From a checkpoint of a small transformer trained on Wikipedia.
Size: 16 layers, width 256, vocabulary 3119, 12.6M parameters.
Architecture: LayerNorm before each block, learned positions, no biases in attention or MLP.
Training: 390M tokens, 5688 steps.
MLP neurons of a small language model. Each row is named by its layer, matrix (up: input weights) and neuron, and shows model dimensions 112-175. Each number is 200 + 20 x the weight over its row's rms, rounded and kept within 0 to 999.
After each neuron's rows, "fires on" lists the tokens most often at its 100 highest values on Wikipedia text that the model never trained on. A number after a token or word is its count.

L3.up667,181,184,181,235,177,179,232,214,199,205,173,212,207,206,216,183,213,219,196,182,218,216,214,199,201,215,198,191,196,179,196,184,187,218,215,178,216,181,211,212,216,202,195,170,224,187,158,221,197,211,184,184,218,185,228,200,217,219,168,198,255,233,202,219
fires on: "rec" 50, "inc" 28, "Rec" 14, "spec" 6

L4.up34,162,180,191,190,193,189,199,190,184,236,182,193,180,176,216,226,231,203,187,201,205,206,206,224,219,190,232,201,182,198,176,205,130,203,161,200,182,238,172,200,203,200,199,175,217,211,218,179,215,225,180,231,206,207,195,219,202,205,210,217,175,175,223,193
fires on: "s" 33, "le" 27, "ately " 6, "ly " 6, "ly" 5, "year" 4

L5.up350,206,191,242,194,214,214,196,191,215,158,184,202,211,177,210,210,223,199,228,206,186,194,191,175,187,187,162,227,190,249,213,210,201,159,200,205,201,201,169,232,233,211,222,188,224,179,222,194,157,208,199,176,208,199,243,199,213,198,237,203,172,186,180,197
fires on: "| " 84, "— " 7

L11.up100,180,231,198,193,181,243,190,193,210,218,191,209,162,180,200,208,202,207,209,179,206,225,198,181,208,176,205,180,209,226,201,239,172,165,195,184,180,212,185,221,233,219,202,227,220,190,207,208,195,190,183,176,180,186,210,195,227,207,222,205,159,204,185,220
fires on: "| " 22, "y" 9, "d" 9, "av" 7, "— " 7

L3.up327,181,178,168,205,175,178,240,206,239,214,228,208,213,215,180,186,197,194,162,190,188,221,218,200,197,190,172,209,181,234,218,227,191,195,240,181,195,185,194,202,191,180,188,192,204,187,189,211,197,212,193,199,210,173,211,173,229,225,198,212,196,243,181,227
fires on: "inc" 27, "par" 25, "h" 14, "ev" 11, "rec" 10, "contin" 4

L6.up773,193,217,216,195,252,221,206,198,173,197,216,239,187,223,204,183,210,187,200,196,196,196,210,198,190,214,219,208,254,199,200,199,187,218,214,185,215,189,226,212,200,213,203,208,230,209,174,178,185,174,178,240,208,183,181,222,168,204,195,221,189,182,199,219
fires on: ", " 68, "), " 6, "comm" 6

L6.up394,193,232,196,212,187,240,194,222,185,161,128,183,196,199,201,173,199,191,161,214,195,190,167,165,243,184,218,201,187,217,201,186,200,194,223,182,170,191,221,226,198,200,221,183,225,221,221,207,189,175,197,195,224,186,206,210,174,243,205,215,179,183,217,197
fires on: "eb" 22, "| " 21, "all" 14, "over" 6, "ank" 5, "ent" 4

L7.up927,180,213,188,237,233,180,222,210,185,183,227,201,192,191,237,186,208,196,224,190,195,158,206,230,188,208,222,200,194,182,236,177,199,191,221,235,230,214,202,210,185,184,154,238,218,212,211,229,190,198,172,232,194,178,205,226,148,185,156,221,172,202,202,209
fires on: ", " 36, "(" 11, "2" 8, "eb" 7, "af" 6

L2.up464,172,206,183,221,179,192,228,214,170,207,177,211,205,261,213,208,219,223,188,208,220,208,200,184,206,176,174,176,163,198,223,184,184,202,180,214,207,210,181,207,172,243,158,229,215,211,162,195,213,168,218,191,209,199,191,205,224,221,207,184,216,242,202,184
fires on: "equ" 16, "ever" 12, "Sour" 8, "inform" 8, "tern" 7, "performan" 7

L2.up840,207,192,236,170,177,191,205,179,192,198,163,227,222,165,189,183,197,172,221,202,199,176,197,196,177,205,139,204,221,238,204,198,204,220,194,194,206,203,208,190,164,206,203,196,196,173,216,187,168,198,199,200,177,192,207,222,226,213,249,189,231,216,211,185
fires on: "ak" 95

L3.up9,227,168,226,181,152,220,180,204,218,212,172,210,171,207,178,209,175,210,214,211,215,212,206,196,167,186,183,210,214,210,215,195,201,218,196,202,203,212,211,183,167,221,173,182,208,172,207,211,213,209,180,233,168,171,169,221,210,186,195,178,233,201,191,188
fires on: "ak" 64, "ok" 31, "uk" 4

L4.up46,184,181,200,211,184,188,187,199,175,195,194,210,182,199,240,199,238,192,182,208,214,197,190,199,187,198,181,214,203,216,226,189,199,194,167,184,182,187,194,221,222,206,216,206,191,187,210,183,180,174,195,194,227,195,182,206,198,186,160,218,182,211,224,223
fires on: "ely " 17, "most " 17, "ly " 14, "ally " 12, "% " 9, "ously " 7

L5.up159,203,174,202,208,189,213,227,174,177,221,227,223,179,197,218,211,238,207,189,211,188,189,191,187,148,185,221,223,228,222,197,181,197,180,205,199,207,219,171,188,198,171,229,217,192,188,193,160,147,176,215,210,192,209,213,219,191,189,204,172,174,204,202,221
fires on: "and " 15, "more " 11, "ly " 10, "ally " 10, "\"" 9, "also " 9

L7.up233,230,220,201,217,203,199,218,188,193,198,216,224,207,216,217,148,184,214,224,163,245,167,194,179,190,196,170,199,251,191,219,169,211,207,204,177,241,202,209,196,200,181,209,195,199,193,189,200,158,181,216,234,193,210,244,207,179,204,208,222,172,184,190,228
fires on: "-" 46, "/" 17, "(" 13, ", " 8, "ab" 6, "." 5

L3.up583,199,186,204,167,193,202,209,197,203,209,203,202,228,191,214,215,222,234,173,197,189,226,201,206,191,179,201,219,213,208,210,191,171,195,200,224,164,214,183,225,209,176,181,201,168,202,238,217,217,185,184,191,196,216,202,223,194,169,194,206,241,229,207,231
fires on: "re" 27, "to " 13, "construc" 8, "of" 7, "eng" 5, "ty" 4

L7.up982,213,204,192,248,203,174,189,199,212,162,207,235,204,193,228,197,201,216,200,177,206,199,190,200,184,209,199,238,165,243,196,177,194,177,207,231,200,203,181,209,195,195,211,222,207,180,204,215,184,211,216,201,222,185,256,179,158,196,186,191,189,189,193,212
fires on: "| " 74, "00" 9, "; " 5

L6.up248,177,211,210,225,200,195,219,220,189,202,196,212,217,194,249,199,198,172,185,209,225,228,180,206,191,188,194,204,213,182,219,177,176,246,216,170,222,205,212,183,191,183,193,185,209,217,190,201,183,195,181,215,206,200,159,208,190,199,222,194,177,179,223,225
fires on: ", " 73, "and " 12, "as " 5